From a checkpoint of a small transformer trained on Wikipedia: 115M parameters, normalized queries and keys.
MLP neurons of a small language model. Each row is named by its layer, matrix (down: output weights) and neuron, and shows model dimensions 597-788. Each number is 128 + 32 x the weight over its row's rms, rounded and kept within 0 to 255. Numbers have three digits each. A neuron's up and down rows have the sign that makes its largest values positive.
A block is one neuron, or neurons of one layer that tend to fire together. After each block is what it responds to, as a language model described it from the Wikipedia text at the highest values.

L9.down463:111111118117125120186155060137104087152133095156144119148115150127123170184162123156126113132155120120083167227124104149163101181189137100159123129100123103094152108113106114140066118100072155182159165136123094108155128117102144105184173084190144110140128113196114136155104159104117144158114136097086061162134105120133196193173118190108152151155172133122158133150131139139133092101162112154139105063144114177166043096139137072099149158063109146057160109170097211124137103122139091152141157094091127075184161167118140154123123114124125127157131115156107102109198135168077065136
Description: Event verb completions. Endings of verbs for founding, ending or disaster events (founded, dissolved, recaptured, capsized, crashed, passed away), plus mid-name pieces like Wojci-ech, Suz-anne.

L5.down79:101103098148151084092104149121045140135168190149155097058094173105153094099160144134107120146158099126171140146140182092127134103125093137192104100140124113165155066084050167124135095154137139127122136140147127115169157159129142128158153101162097154140138159175151087124155142136135134155124119115125138116182124132122157102082114137145157161094108118152083180148104135165197136111082121095120123142143191107146060167078130206133142147132096128132223113060146136122110077171158125163137115150147125162075103177156140084089128167146165113121145134107179094153142118122175073088
L5.down166:122102063130143121136065158171059112139176110134147149155097141101125115107108125124153129078106144135169122076112177126092096113142122155145113073154111099109108130134104135069185155149103114144154148138153178160198164164130111150113131129080149145141171084079092119088218128158121115085122089151127111147123102121125139119098147135121138130168166152100126157189148128132124152194053076109163156148065199146135095127084131136170058089117140180107136090148069141134135110114119136142137150137098123123088149133103129075194088176178148190141133116071088109096139161122122068041
L5.down399:078036133150144066158051114111131097119117131087111068123140153104114125097135126109077123145095069150105182133106104087069139079137123123218115174128082074118095100115123153140165132133089070115119106104141125124177127165137129103129139128150089134117186106111098162130130141077164091104111067107168137188161168097119172138164142142186133120113140116152139152133085142121201131151154095099104134114116103176157081151150122174174163093174121146137120165050167094120141092147189098190074080113088046161103158157103120124153162159152191162141082121105119059151074123148128140126
L5.down744:123091100118152072127053076156125167091171136136136111066137135066141153133158114136145122097067177120133188140137081217117166129106099126108111114083090123101097108152160126199101135172090109120102122212131126093147075161052118123133105152091145183173035131081092140151098179126139113070087073199155147255135144101108103132126151127136091098151138133121108096115166109091086148147135132127172105129122185075136110176175155153098138182123090132125090183134141090137137105151136127166118085139130110125159095142172134153192099169157119144101140159117088073178123106105092123162
L5.down921:057103139128138104094163126143123150095139135120128118135157153062121177125085144051133132165119154098198138086121142110135099159174155068116056130044089124143184091148086117161196087155174176122176142146151140109131141149140155090142129085178162185140128103152058106113172112129152118077106103109109121107152073131085131122091183120162062116150141065130106138179139146160103133142114097117205149113045125090132134155160105141145099097152139077143094052128106145120134160083146174112142136076079116116123135137068126152155070133139169088109084130132167116076138084130156128088
L5.down1636:088084115135118108095141138171046119158118095109139208126148156163134124107162113121123071124145062145101120168124092093121087060153141143137138164198118071105174116093131084089138130117136093138085126136160107099090141074116141186108143122139166111139189061124165090152117109184108104087123109126114142152123148154132152129152130124189156135126073100157117133147114145190117135181147134094131112071134122210161159155196170204165108083128159149121150039137134098130141099116129127111058084123095138187114131111181095133134132152129140125077116120149125081100147079115100063119
L5.down1661:146103195117155142123046192153215152157123082155119082164159167099156113113100134142190091128151112146153105121118134098144106107133099112165143186080098137137118172141102090076125144089180124140091128059141123108131102184129158114169092165129148132124167129171153056067128088165132138156076120161209087118131114112089163091178130162168169204141130183127096110008158120092144113166118116101130124100145138139141222144107141114119146107168093165129120136154158193073097143033108109094078156121126110143080072102125099080130100111130080142112140145067145148041159161153122191096
L5.down2023:127111097119112093137135040109135124100158136076048127148157143095122033182087167146187111187144113192094171129100136080084140082126100118153107177102097154154151125192110093163163134111091093121095114127144089180201129083155120161153145154174190090161173132146069174113121106153109137096137097123115166093152153116077139140121129122138101104138163116170100098151099116061073130148100136086135116130109119138140072095072127116140105118102142156130110145136090115148127136126110076148104159163130170099124118172094093132114094179178089173141128044125152080077142120145102135109
Description: Head noun of determiner phrase. Fires on the head noun, or its last word piece, right after a determiner or ranking adjective, as in "principal objective", "another reason", "the main source".

L5.down662:125094155131164117137114118107119087131155119116124104095126120151088136115119199151154157078133118140141119084129147161157122155187168085130123112119163154100087132058159156069131135202152154119122084154143090157157107092133132189152155087103177195127102148126095122119106139045137151182168157165139124151159120126149102134117142147118162129165106180169074187146141172111150136221081213148184101126139144140124145165138140142165106173133107148126088103167116146187158169116154089114199128132141120090150127120131106148152116139136192152130097128101125077138170118170118079085
L5.down1289:130146106142069106175161149110122132127085061130166155122174109095156174168102100132153135138106150157163119129159119112168144123154096181126160159102088117153143173109084144090170111032151114126194151148133141078149171174144123093173116099108174089109108101164090135109170116147092121102038085123086143141118143117120162121063086084102076137123139170146159149120128147138092158134091044129160125100116129102137122143127126149051142124153186179147156101138201168162100202127129153149164092105096150155152088090075168077057110169105170166164147130063217159073081103131141107106
L5.down1522:104123105137079091168161084121115092133152163154166150112143092094126139165065108171143110117157128112148143119097154173104107140106173069155076159156181122127083138131162161098145160196099126135092108100133142095185136084160130179131133165099100095141043192109121137066147102050116147082125134123119140117134037079148163190102105148108146186166084175129097184134135139084158167181119160133189138171142129133095134155137110137134130130046120143128193114164103128114193140107101120168130154151093074085150100156103158106151132140091105147109094161146136106114138148147181108099
L5.down1549:169159132144188142201145123097117238167155138113096135170118087086159135128142138113093113130108126112210155102138016115196162142088126071096126125081157093149118170122108123118060138171139154067126136164123113115158082109192071038150135108144181137119085158138107152132113189089126121146141133097140174194082174117151097092099064147112107106105157102143143116083168155121098124119122071079130128090155094120144096141153181085110136144167212141124076146155108137177107120159113136099087145039161160129133077107106201093106059091133172136131132098088112104066122060130111130148
L5.down1608:138133127157116129068115141110087157112128172116162142120098102196133112129116084173183134158167116080128158216079124140138126052197097113143135126092101079121172172117169118104094153147111156131118157152149151090128149217130105166129130136171154137196145126139052143165111161176133148146139105120126120148132138142185140170183084177127114129100121162115173116089158133125097209099078114136127149137141106112146100128118062134165101121110129171133058108163147120144064138126129116144173115133159163181164128089191173136148153161194142101165127136144133091159159102200153112099
L5.down1818:109194145068159174068124153131114166150132076148155122123142154116160100077138127131148120125121126138132129106105133111087143151165107120115141145128146138132126082109159112129147106179180114075090157107127143101134128122099115146148193063130158098172122144137102093104115173106184097148173147170121140108112082102133122133127116137183159126123099142138148105107109086158092117152107100170112114114169125129177125139173117092139147089068102126113084188103132162173116157157161120073086175131123159139112131107160163110103105066172132113145124130148098069146035102090161145167
L5.down1846:175147121142099143164113102095151184132169080133104097115084110098159148147072135152092159173167165157165147108140088084189148170137070134116153125090099152083088138114124167115123124159092128175078103119130145109103127098097113069121106150147182146119154078171103099107080095137126132141210089116076138082111148133111060083113114119129117109129189069140097130051106102177081090231100130073151092138130110130096108129104121110099118160076081154136107168140097137119129123129121177125142100154102212141145119159141182095158117142083109184144161115095178166198117132122118118080
L5.down2097:149111095128163147174152137142161133113126139160166120135128112106100155148125185122107064126100069158145105072109107116135091165149137089092149151094139142150110099155130069160149107152119143084160184139163101145139121139130080114157149155184172178176127119126127100149116128099168171151104181141107075051123145151093088102145108111131112127135121114160084122172126052124100102203082147081118170039131138060102122169190168126128113094128098142128160086124096152142130142167090143093162129111187178133051124094092086243190113151127150063176084174160089119072116157159091106136
Description: Noun-completing suffix pieces. Final word pieces that finish a multi-token noun, often a suffix or plural ending, such as dement-ia, inst-ability, fluctu-ations, buttress-es; the next token is usually a period, comma, and, of or in.

L7.down24:093124086084133116155114118215121121127067127140178101109093145109130141145125146077124136118114076122139131151166146101041159123166138114158100125185076157109165145170153111177082073178128144142135130162132091146106093141066126086124119157156086151123171146097153081099179102168033127109160157142173114083146142192127083122134132147134181088159150089178050133159112116137161150145147071137142090166102103082117078135151200146122129102136130129118130146145101141099098120122161122130125153154136197105141156223121096094112118123150177091111102117145163182100168126133145216079
L7.down540:167120135240185117124166157096162078094114075129138171114167120099151121103151183182118120101101104083085126124113087142092167092152157145138109167073090127151134083102073069134064143144130102131154164192158114099082133076136084149064152139092135103074059132101132128116110121163139098132108097159114155119125066179186124100182138123122168099137099137149117111126164088116095075157164166150167100128134111111107137087122116196148141097149093151113117129064077061101084091158100159171173164126123196157136152127078099158133110085157157095173116062169109138097178146085176022101
L7.down924:135176163148105147157162130147158150129191133162087180100153110120150079164123091133090133171063158133135152087098134140124160117108155125111142180122102172219166116147135128103114139116167159087068180137189151133118191112146108123182100113144150146181128165076154111128105122128148157149133147188105141173177143108211120135091165102139196199131128178093132116126142145177101170147144162071098158114085093098090136077194118156205098182095159157100135159135170124123174138069123055200163090107078151134084118133169200179113090205084071168134130091193155094122135062133156147158
L7.down1313:153155132099144155175099103033098120084060108122070140101171147145107068099167144089074053150140147130152118143119135155130161164126164163148082121144158140168103158129112129114017135104161123146097089130082113048102113091110099129115138150173189153132156083128091133105112161152197123103137116144099132134144091115164092118072108126169084106120103137132165130090105112130104112071098137130173126110164104122178119138134139214137127113127136089131163129066125148118103166100151076130138158169214140126067136106129122117177102125131167076124098100142128113130139086130123099125
L7.down1656:121129159145129152078117124117120175108165157146119138120089124078125129092153110036162114079148083127153104122133128136140184070164100160080122118168112077163047152106084059126148085121112115129119124117125094098142105170156091158092066161093142114076121151131079110107120086105169132168113100137124104143106164069179138099107156108140094113107135184126082079141153143089128146157105138048129227124111166087135169138217148133171138175187161144167130087068139096170106093188134150070093074152114118147064096157130122128138090150071088159089120139184157147195138192175140166175
L7.down1964:173165146129148105112160110101082131166088138153107063104143122160162142153174136115081155130102149168120182157126127141153153110159146136138087085104213130174094099098090127142068138129127112112073152059158125114168075169136144155139126158192122143117201121057085153119153123143149119146172098117160109178161068125133159114119130119128168144105187139128152140191179092187111118054121106140184124098106097125134107088088130179094140172116138156100111146104134161113119103087092171147125171092155121140116151166144143169133102085150162119125119139069116158211171138139126088104
L7.down2238:160210069085205138072136136155137181149136093116115160097231160142140151130121094128094111115123112192183130087141120100118125134159159105137083072156135121167149133120123134060112083100128135152147113121101102131129140132109091108131169082139135150181152162115152118132112146112070172120192108197138131096120095155129105119082124097132081131123124123154145174113136101126127144106164104115080104158166123064134081130094146105116135122144151141133154113159078157122215167104144176178063137116137152084146105126122142116156132176128114141087191087120138092121068094070083046163
L7.down2240:137084123096107092111148171152129151160095134156177123138104057088098146136199158006108143156143139123135143184082125142188143132175128124170119113133116151107141092120098091087115142139138147127156089125171126081087095125138141166132165126093099189080080110135155160179144112085106162120103130133140099118134166135200157136085101091152117088163108158081099085157099112143205106089105151134143150142046146138105135134146112087165096157174166096084085107155156117134086147110175127110152117153104180175099090139087029085143169191135117143147169127117135126144129161135119129114
Description: Before a bare verb. Infinitive "to" after caused, began, started, found, and auxiliaries or contractions (did, can, does, 'll, don't), all awaiting a base-form verb.

L5.down478:137099093141110128137181123115183149057129095194143074121126136079180152112130089133070114181074104149090075116117135155156098101134086098147111154127140131184134109127104147163141103137094102122129112116138108110177133132144152070149138107141168141126152122150137166146145097148131145170088121130114078178136151182188077161095152130130100101162142065140174160205098127102130182087084222138183175151165124089159125122123109134135174189115037145126211112141104191133139166120140114114133112106159101057155150105156127120142134153172144158159084142164143113176192111093160162145
L5.down828:105179160109144049136134105056114159077118138149109111092144066104130163130147145138174070141142163126147093090141138121093103124089130094126096107176136149119153142108129161176181119093136127119175117125117115051134122161174082144132141130151125133133127082166127131096117107114116203148127135107128090108089080144215112118111125107152117105171187138160192073136147174163122098124146196135090104132128197145082087099127142091131147108179184125142167152139150148167136130122139126126125105157143130126124108126199220104120149174141144141205117101138150103144153142162182064104
L5.down958:142158087157080173166044162178112111182148161169096102091122095153209106122098113197182168086131129166152133146085163142141074159112140119147150110175136115136112099174165128137165119128056115089112134096166128044120179127146112138097152127155115144109133203100117143076147118124114135101114112123104156133109094094185115136123192114154158092075135165144097126169118143162145053131170107143190107155120104186125084126137086093155143135155132141104079153130119060138154076138124072080105133161155089098106135139135072086140162116159145098165122103222130113086104126082168137150
L5.down1485:186163155159139142103096120192121101127114155108186109149118190196144167144156184095137153092124182136142142141163157149086126161101135107130138078143154100114151116149152154139101142119174078142098087137119154123136138135081211143094118119130113110127138134116184061147133114228125110103118091176103140126060144158089136158141100159091113098096102122118159163164152121181137132075141158123164121135146127121114103128100174117116153155181168162095132202126172157137126120061149175076090167154135162165084136120149126096104125211126124182147140180150159124064164143121115160059
L5.down1566:124105130120175155182185110143128119108133123085139146086194123126067098117084143124073096134155111110173125124068139107094079152187150104100101169121130135151136093175118156107154154080126143153108144080165125102152100122084164073152112066118140107103196115121136132076127094132149117119160104113118093137103156228104103119110087141122097079183103083082116151113196111154144191166115107153177149102091060152132110144096122180121108103169107080159102101102179149134146114127143090155107146101100073155095118199174126162125138109078132105110118100127130113166082149093226141139
L5.down1577:148177117166110116134174142126091185106141151124100093115191146108152160173167111157148072123107158104181150112132149117104109092175105084114112112121072108054128136134153139133113106089092168092129114160125090127105105106095107097184096124194109177131127145144096122091152198171186114195081157143114146205120142104189103174124091132077114104207150148101159145152164156075144137081103169154099134143107121132107089068160136176151071135158086082139168114126146206156176091119164123128168110130120069123092086125128105124132090090121090080090102167144112126187204130141154111167
L5.down1677:149072123102186159135111091143149159114174118155132116195122085126152129120116132140108206093100208183106177142145130125150075111143155101137119178108087089128139167176121126128100103099140170117171167102105140102119156096127134157144150123131114128132129123115128175130119158071195176160119117082195153144132148140149133119141114106140129160115070126161130175125147109126139140084092173153075114151129137149114058187088140074100133112137094134111099125097096184130159125115168123208094158194086150097143118099143076114143122195115079085121102161113117103154129147123133101119
L5.down2015:115128098143115087119046198065113186086133173193109112104108183107114158160161169138141159141085122097154129126120090130175135158180106162179149111176094152093153074109187099109164140143121165155194109114131164107198164112123090041149144152165140156124155131124177201139106160147185106119122148123115048170149091111106193115087105064115107142123134094159118121079150206140098132131151157084151099115159118158167137054111165124131093123108116139149072148171178138166108091122122124126132169143117125131155151135121141168131045136127149151116150136151141173141109109119143096144
Description: Event and outcome nouns. Word endings or whole words that name an event or outcome in a narrative, like surrender, expulsion, collision, disappearance, return, died, took place.

L9.down1931:169125150088120140129188111164132163098163078133139103101111061136112114162118148166124112123101144125142122154109151143108099174108147068118124068138132099147132129123110090214101134106102120113149174090169119134122062087055110144160171064130131102086107139099083191155183108059113110124168110186088140104123111166107158133140129112099043075168108162133173126103106140074115141062163098087116113160173150106163159123152117120129159071109096085160131098119142135129119110131112164087093207121166140106136107133100105125155072124109185135129135101157174149168153108122157126107
Description: Passive fate predicates. Participles or verbs saying what happened to an organization, building, team or product, often after "was", e.g. taken over, demolished, discontinued, created; weaker on "would", "it", and digits in years.

L7.down566:137129141127127128155105123122124160109121085131095129139132095143151137116111155132167162097102132130161078154101105196141093166150111084122130110115139126177130137082143145103098091128146110112125097122173110153146156102105076189166133168104119155155069140171124134130168185134087104139161133103098124085096170129084065085076088169109107117089122092122076092079102085049119129099144205054121107108114170164111146087109102080177091117143083097132107111118074120155151141185126099099155112109182106115125125157180105142165129114162198125137087143110175180206138127124150138116
L7.down938:151081077100161127134142147147157090126106117147147177072103170079195147102144146111159098093102184131134061100114181158058177098147090089112146069168108161159129103161183160154127121085172132156079155104139085125158129089099132180108112132109154088138118107101093087155091147131103141125106076130108078146115130124131124110113103140064085078146142178099101142095098168178116185086161150136154090084122145160153117111164111179092109159151112147122172148107075118046142119088151108102129094148159097129073153099172077116136124153113124129148095092139177073129124103137118117130
L7.down1073:106126125207101158112107112129100179164159070108149134138129186109150069115077100120141100120137103085161110131128126085146109100079084138134144143100111033142160126109161081129124105083117174119071174059188162207171098123068171140148135153121188103136111134158168133107169142176215108144103151155202136140167161128096093125115104102174130161156173085093124156077099153125077093130131106076090126136119093167162119155144161116114146162149121145111109147077075139078128133137146120098104146118102113101132118052131218083109117084135075149120179114136107144115113137119060099092
L7.down1312:123053133186173096162160096130107137137112035207102101166114115108154108200090067086178105116127111104142143110127139112102141139109152121049127104136122084076176080132091135210142112163128074172140126117098076128160146112092147047097128162142117137073090148107156146086147046113143129146153172088120159095124137153116165104153110165106103071127127077230140134128126083123135137114098136136180156163120108175084133097123186129100161129159156140110134153165172133119071076139148110132094142114152135059123071113095166109124120157131161120115157091143163127139111127138155105088
L7.down1528:149137115174083135143116190174156162202133174085140094142170130147180122144118075040084098139120148127093048142173130118099145116153148116150112134124154128139222140110118127184110124151137129130129137075134146124143113094145164124062111080133081150202168180139103132043152103172101170083149126143093133088166118105174135075092129134085111112131146182066169097087098137143158096114127108106087131097112096073128168183180162112101174206242203061184119138108106099094147187111140121132110140056183090143113123046106205074175190162149137143162116101088202112116100100126121053154
L7.down1867:068104083121120104137207105152081142116095132076139171123071130134141128085094133141149121106131140108181110118034120139157130184149143164172136097097123134102138097131125116129109140149142112051124163155123195083183160124140131094127094131126117115185052111098104139145131130089115104095172109077112132139163133104143146139112173113113162156094141101139175082119133122047149109116133187117132061145112117097133179094137156060143118150119147108144095165124088154134115117153168146148156136117088185120096100062125147144159092098101112140166119100090122127121175183068130154152
L7.down1992:150103130136162097137102099121182137143129106066105122166183109178138136092113134134175145105135152145150095096098120140172141126111196138148130161078104134131128133158165125159123133112153146154130128100195112115130143177092083125067103116173121132092146152148117167144139143190060148137093173131098099146175119195084172142126060212059104172125127113090120139159146135082127105124179184129171159133136155093148091089126173090106102089127091135179160079171151237062122173118140171118161108077118096121112146098145172107190092167120156108129146168166148112100126006075118094108
L7.down2098:137154115130186125135096178131100153140161168117154160183089119133112123092096156137127091156123126123170204133147183141113078203137134070089141086113101096159138066124121080120122085130143143110120145131127088148173112099105083087159159149138127182120120188042181129109230076146155112126177157080115097071118134134194153060081113123179066157112182149186148107089168144123168150199074078089168124126136135154122105181121157134085166113142160139164169143114148134135127146099132131124157178149153167104148100181146202117124097133088151121130159062094194176090090056130158133114
Description: Noun-completing final subword. Final word-piece that finishes a multi-token noun, often a disease or abstract condition, as in dementia, osteoporosis, instability, magnetism.

L9.down1967:111196182118130077143140138098162133110160153135145109117157128156185202172152103128157084125156128117196204166137109083098130129164184104134182139135125105113110087128137167164207107165102058123116152146152105084107162135139163129158156097193138139156117132133109082121138139200198090139093087091102095093167163156090146123120068107129145133169152158113118137144121108123158168190124081146089116106118083135100133120190099091154153112149150149161103174135101076068095133064077098140089153147151135148141129138114255157137140146130141124133158089121138134138162150166182084108
Description: Plural noun endings. Plural suffixes ending a noun, usually mid-sentence before a preposition or punctuation, such as -s, -es, -ers, -ions in grooves, wires, fighters, propositions.

L9.down513:114095125130107182133138110100134145144131135133182165184143118108153125124128087060102141162171107131127165133155153104157131136129104045100088203152127145118139161165127138088146172144144098153123149139110070086095131138124097137096174167092110072127140105179143113154194143083119126117156100075103134180112061143090100147172122135063109138110091049181147105159165127154140072142110093109134104087156140147134128214115126124112130154099086108146062192207117173061129086176152161157153120156115147097172159098125147144115160134180140082122077155138119117103158111137104108143
Description: Attributive adjectives after determiners. Completing tokens of evaluative adjectives between an article and its noun (typical, important, unusual, main, rare, biggest), plus apostrophes in 's and contractions.

L7.down820:110142087166131143175105134114104125159155162158054136118070095131107085160093153192128086157123211116107133101166118122112122215083112150094126058121106144112119166127096202114115151108117127139054172063153142095092107178113141139160114115159146154122088187169124107069142118096138112126141145138139122087112123174171104091146067124100123101105099103076134102107149137169131077145114088153147092147137164109130058176103094198159166139181065154076143121123078110132137048057086086130141097064180045107109117127119089079114052161126122105169127119081076117153161111090106123163
L7.down904:112159176135130116149044095121073084150158121131098087154114079132141095112114098043135154158147120112118156173130098076106153093122188152099130118117153116114126111075154129123131145094098106094073139067132165153122133123100119138076123187055123134144143071138096120158098162127148186108196089187095075107072124112189133113171099126103132186129143125143134112139155119063145162130125158158133133080144100140097153139116094169111138138104158103165114133109084096109131144139079070174066124118097114184098181133127132122118114104135116090117111106108100152138138131188143229119
L7.down918:119105154067119111151122122158157154128083086113106123106113079118109056136107104117092207102128113104180130089137130074130117130119170112077125157139170122163105140141168151141153132173130173191157100208090126070161110124178127148161076159157167080132126157142145100073111110154151123068108083189102171155144113157141111147140125106154157113142131109097139095145158149192133135084099116121128186156119103128101100133160148094197101110185131124119042113139143078100112122125128133144160140113098146130109078100108157082124064105181104095171139152118143112116067135116025175142
L7.down1409:125183128088180087098130070171176118157202155160070074163125170111099140176095157163113105130064126165122081201142172149215137127097105127165065138167121124138138109094137103150177077083194101115171121130120153105121169135070084130086073137106138134133104133127126150081147180180114137094181093167147172162107091136114123088140148115168137108101145125118113106127163171095085138146075107111125121067119119146079165106153110157176125155151112134136143117173137149107137053118088111076114129146104085156131124165165117152135127072151154104088078180128158106088155112113101095126
L7.down1661:131145158131132096089133118104163177150134127136094162140146105112104156096123077136133163177112122177117153119184115128116075093126128132116121117174143063135195126142101146129088156163133105126094183172108127115110147181129119132146122150134110150111144126084204087148135145114130112106167161143141109109109137103154164083137076124138092157166075174170112099111144093194137138185104082128142098083114131111169177161094114140134147152158108143146157146134070165145092125117110113131160104122108171130028049179156129163119131156111127094132189153089099175140134152150124197174
L7.down1790:098053122122058056162147143104167115102157159126117113097069088116125167173122188121070134141140138119083126090118164139179144074142083080182112128118092171120144160136125173120123183115143132085159095125109129094187121121086076079161117139143088105216148111149147167196135169114132118078131131107171121135149155116116154148151112078099072113145102107135143115125126121145079155156101140052115118099139104125178150106136175123134134134083101116121055170184109127186130076127156141133121102108136047157151122123134107139141080133143143148148148096125136113114187143182079136161
L7.down2158:159113141126094026130142059178154196132132097121120157088141100155197151089175141152119161114108153129148107136166091113112107087123121095115178126113110120090110172133099165079107123043054131130177209122164185064176096105125114047147146152129164101101105151163066096122104191161124145104086085119118123078151129169081124090130122085120165155091100141142138118098066142099131146046108158107133128191092055122126099149180122135113141142169066154144160157096119146158096161115120146148202060133189109120135134119117116130128096111148134128098124120176144109120112110125138133080
L7.down2208:131144106151130104131089118127142156166099138161165034123071096149147083103126108174109126156130101152144086150138059123140142127157163150147108122087164112116094137166151136114146100121106142138077116171141094122142124192134104098167120087121120158185102156103187151083071131143057091172147166167116078169146148140159118112120166126160109090166191160161126147119072108174170174096074194095146103136131189142102120137126075104150169082129109139074127099178110139188154162128169069152173156101174128099147180096155140146177121094126107151169150095113141148147098090147076082146
Description: Movement/staying verbs. Verbs of relocation, departure or remaining, often as narrative main verbs or their endings, such as moved, run away, staying, returned, home.

L7.down469:147134191137153131088132087142124154120107162147136116187168170108140096124159120135154098097104137040073113131112104121195093158122134144127115182148123163108066106113079148137155091156090142143113095119123090093149180148154084150086137122138113148119130108169182125135098107146086069121122126113086193062159124104124123223180111117157101119076071087149104077124119094119111135163183137065141125112094116113146125142146177130138172091136070175178137074179111211105152129065075127177159125150114036108066116099151009131133171099126184138121158162188155190093174095117137108177
L7.down557:108136142122087093132083064118145162089166135075167173185105150155089108120142150129134163131097158117136146118174127117066128101164148110084133105163076081162121093109198128140107141136185174165170078114175119168147090167142188132107144083201083139162100128103143141084106113208163115090137123156173137096121099197115198082186149113146108169115102117120167116119175092136094166162093100127159157068158143131129104207118111172172113079111114146132137098136089128110128128117150162128131158178062082125185098150136064094058145138170152149132083149106114145137124125144175127131
L7.down789:149142125092112148126132156181113114176134155165098123135049174102144142167088110147131109130154133118123198066150136131119068118098160184136106163122092059111103112161195138180106151075094152121142128064129130119119162105095089155103142034079128162131114121155131094076170104174146095111119171130149094074150098099159147162080160095148147188149135093151157124128140123165148107131105137151137164055128182106135125111148120141097183107109121143134089146131114159108111139209100185145113177085188116109150099167117110200104130112151091124073087135085176106165135136111158142086
L7.down943:125109091084144180130095096110108140135157104127153108109114155094152119133145164119122098120180168119119086104124112185170083151118143102121104140101083185068106092147131126121119134106175139142109108087107125096126149136122114157108158174123132165153155103147154138142087128146156161063098116148133130175072170154146108164108135177122084114151133123169132108078156144105122114122132123084126179129124168112126158118088119103197154127129102165078144146121181107152140131136150128144139148129121140070086159128119152117153093118143169153147119130160079126099119116163179169148
L7.down1290:121180077131127090094174108128089081057162141124189147075107195095145144067152125142144129134103112101139096140142142120150159134066131137055113116201133167158169111145124065099183168146086164168091090115093114142098155126137180119118085131161131154108106176169150116134123152107075150086138171134096118050109136198126103138118119097139115129143157108109077077092131150152097127153133055133091137129142082140158093079151140170168089067114124127116214140151152103145071140088174161118162177074136117165122159122097119120147131154089118097159066091145133158142080089223170136077
L7.down1777:110080115150156094132144153146070126128117122132189079151133141100136122114134156102102121111094140088138131127144129136137150176148173098066106101091099126087101137140188107139162106110143161141143122093146132078165155120109102137117231171151086159162117117112177120051172120111131105116092094187073078108112134137093154100142149128104112139152106122085146109123160137144095139114164054105123141134114148071162161147108153143144121134142129177110132078067191171112100078150157124127142075103147114095130113126175156139172118106157176076115105127103105093094115112114099133144
L7.down1962:120133099166116156087134092083135130086177082144144146102107118173144127158093141116085137087144136113115141138099162188046138111129096112196122052182129113158110153106148089123109128080146125113100151124113149133132142093148155125183150119139168120130092111132162076144180083088123216062122120141139075066162142168129112103117144130198155164133081156171162119139151136150070154124131121139109118123167109185162097144114114116159102062079106140133130132065107177169168164156149107135159166165100149122074164201111095110102094139085100130102182124152114081137120107184119122175
L7.down2027:151140154171116145105108156127134135173130092201134162150142161132068145093080116186093130163180084096082097162075092141119107128097169094080197177118118167168185129050138132132155145104030163123172144111093055180136114145124080095122168135125155113155079163093186138101144139118106118095188088145133156145126121127130134164091145165143097171149119146152075136127155087097142101134087160165122153130094103131171138153140146113137051182084099136125132116109130165112177109161198197083154106140077174120178107122139115180136094119137146092125147121052093159129063174159103107194
Description: Purpose and intention nouns. Fires on nouns of goal or intention, and heads of purpose phrases, that expect a following to or of: objective, effort, aim, desire, in order, in response, in addition.

L5.down228:129089140129075127111078119136167112112118152130109166104096166096180133144107123080149102127121140085174123142149128126129142188151140123072153131169170137120132109129126190076125117139149082124203136172069117092131132134136130103119102153174194113122095056131134094145163103162090128184137110126118146180168137142152172098151142117111190112122159096128110081114159143100101073094116114135122105115075072142135040089087165108110105187108125110137138097098144107161134175198076130062159066145165135107129141081126139133145153132134118124132153151120073141146187156162080152127
L5.down461:117136157068112134102124115145125143162078119116173124142123155186091093128144156166183110133094087099107128096154088103121163147138126137126135062091159154150067195095124128091085239175129134157151171096111172166142088080129109102134098119135139175102114160131149149105155083125125131139132054133106156116109127087141110111156110117099072145065121180094072126125094158099093140127148189106148131130124072099149184125155112139101140112139184186130164162154122135133153123110109152191154148181118123140147144151079144139136075143075118145139107152136178141129124158144077185089
L5.down1218:161073152161126120054111153117174118141154109142147093160143078139171145097163191109142113123088122136135118108076156200126175117177142140084098114129072140127127124065126152136146159115086093108109138150103094133112133189137109120114089091145152137118121097154124155118122066101130097132143095091141127138145166175135162141109149158140096134086122134064165075132175149114089118130140170126115119132159103110158130112130151143134130065131104138122114147217157159194095145113135105119111104094133159097091102182087073132129159065100130124139093177124176163075122081134168113073
L5.down1673:147199140090142113117149201058117175141208126137084127101113156109156165094134165135162128116142165113124127168134113146155084142161130111099100110106095146103141110142137145125063182103109062195180146190092117099142159191144066166103163148148131144185086126172148112111126153146138130113115126108145147134177139139169145139107174107126092139122117197154127128123125146054123158133154163153203134124097159125138147130067133098087093117115132168098144150117127104183099175125155147138187091146147138200137115140098135134185103174073149113130116100124100197144133138144083186097
L5.down1730:131118160102178129134161172109158130164133171186146137115092141080123168174149188166145068149123124101124095149148148120137144128153123109081123102104112117092126185163147101128140133111145131178107121085179087164141143114115114079117099108140159143112128079175140154090137136087158109112077108117085150056102157152088192087137118102118185107124137122143137130116131084193133205185119127116127136159168094095106147116122142103064044168153114155154154176113067133146106124157032153106110098101131143124186113083158176138102139190101190145111133174149072078138130127170147081106
L5.down1882:146149081126143166100108146107167154068141119129102140102071095088120121076090152072111162132088105143155123143150134198113063159142137168107151144129118076116137077112147122220091161167174179109136102163138119123160146141119130159157145105148086117134118140116109145163129107218175083159086165161116085142132087160156088113051079109116100139118149182104080127145161130080140058152079107118063145101102127128249104166166169146123137063048106196102106123131140085125118112123157154084162189185122093176133100123107066158128153106147119150108094153109117135115174104113108188082
L5.down2070:076109097112115145100143088157111094164087128110177100125138071104129146102158120159140162118089073130167117201114157168097162169095114092092111108107161124133118132200119162144134085185125094117206126157182116126076201137111137159121141132128168116131176101190076200093151062119117142159132088155154129087135142118105130121121123123106188123091142150140170129073083162128119175097194173131140130133113117161080117148113153027161110084140152116115113137145143083110118029143084071127151130152171150129145171127094116086105176142108131164120114132114150124120083179053043109123
L5.down2091:118125126101161153124129180103103100159096163171116047126105087158135162079204176150136145153137137163091140114127020131104186063125157172085157112130074202171118049124129176139140164126111093119081127164149102211222123118121115142124082157115133176113159136168124129137152159168146128080140159168132137130108136114130158114135114196169112172147131086144139136171154071139112129132102154125121150107115132129102079132143113176122126164119066065163097133140187101155212141122146142162120100187135111085146136164080114150080088120131157172101159127161114112152134094146146140153
Description: Under/over and passive verbs. Fires on under or over as preposition or word prefix (under the, overcrowded, undergraduate), and on passive participles after was/were (presented, announced, annulled).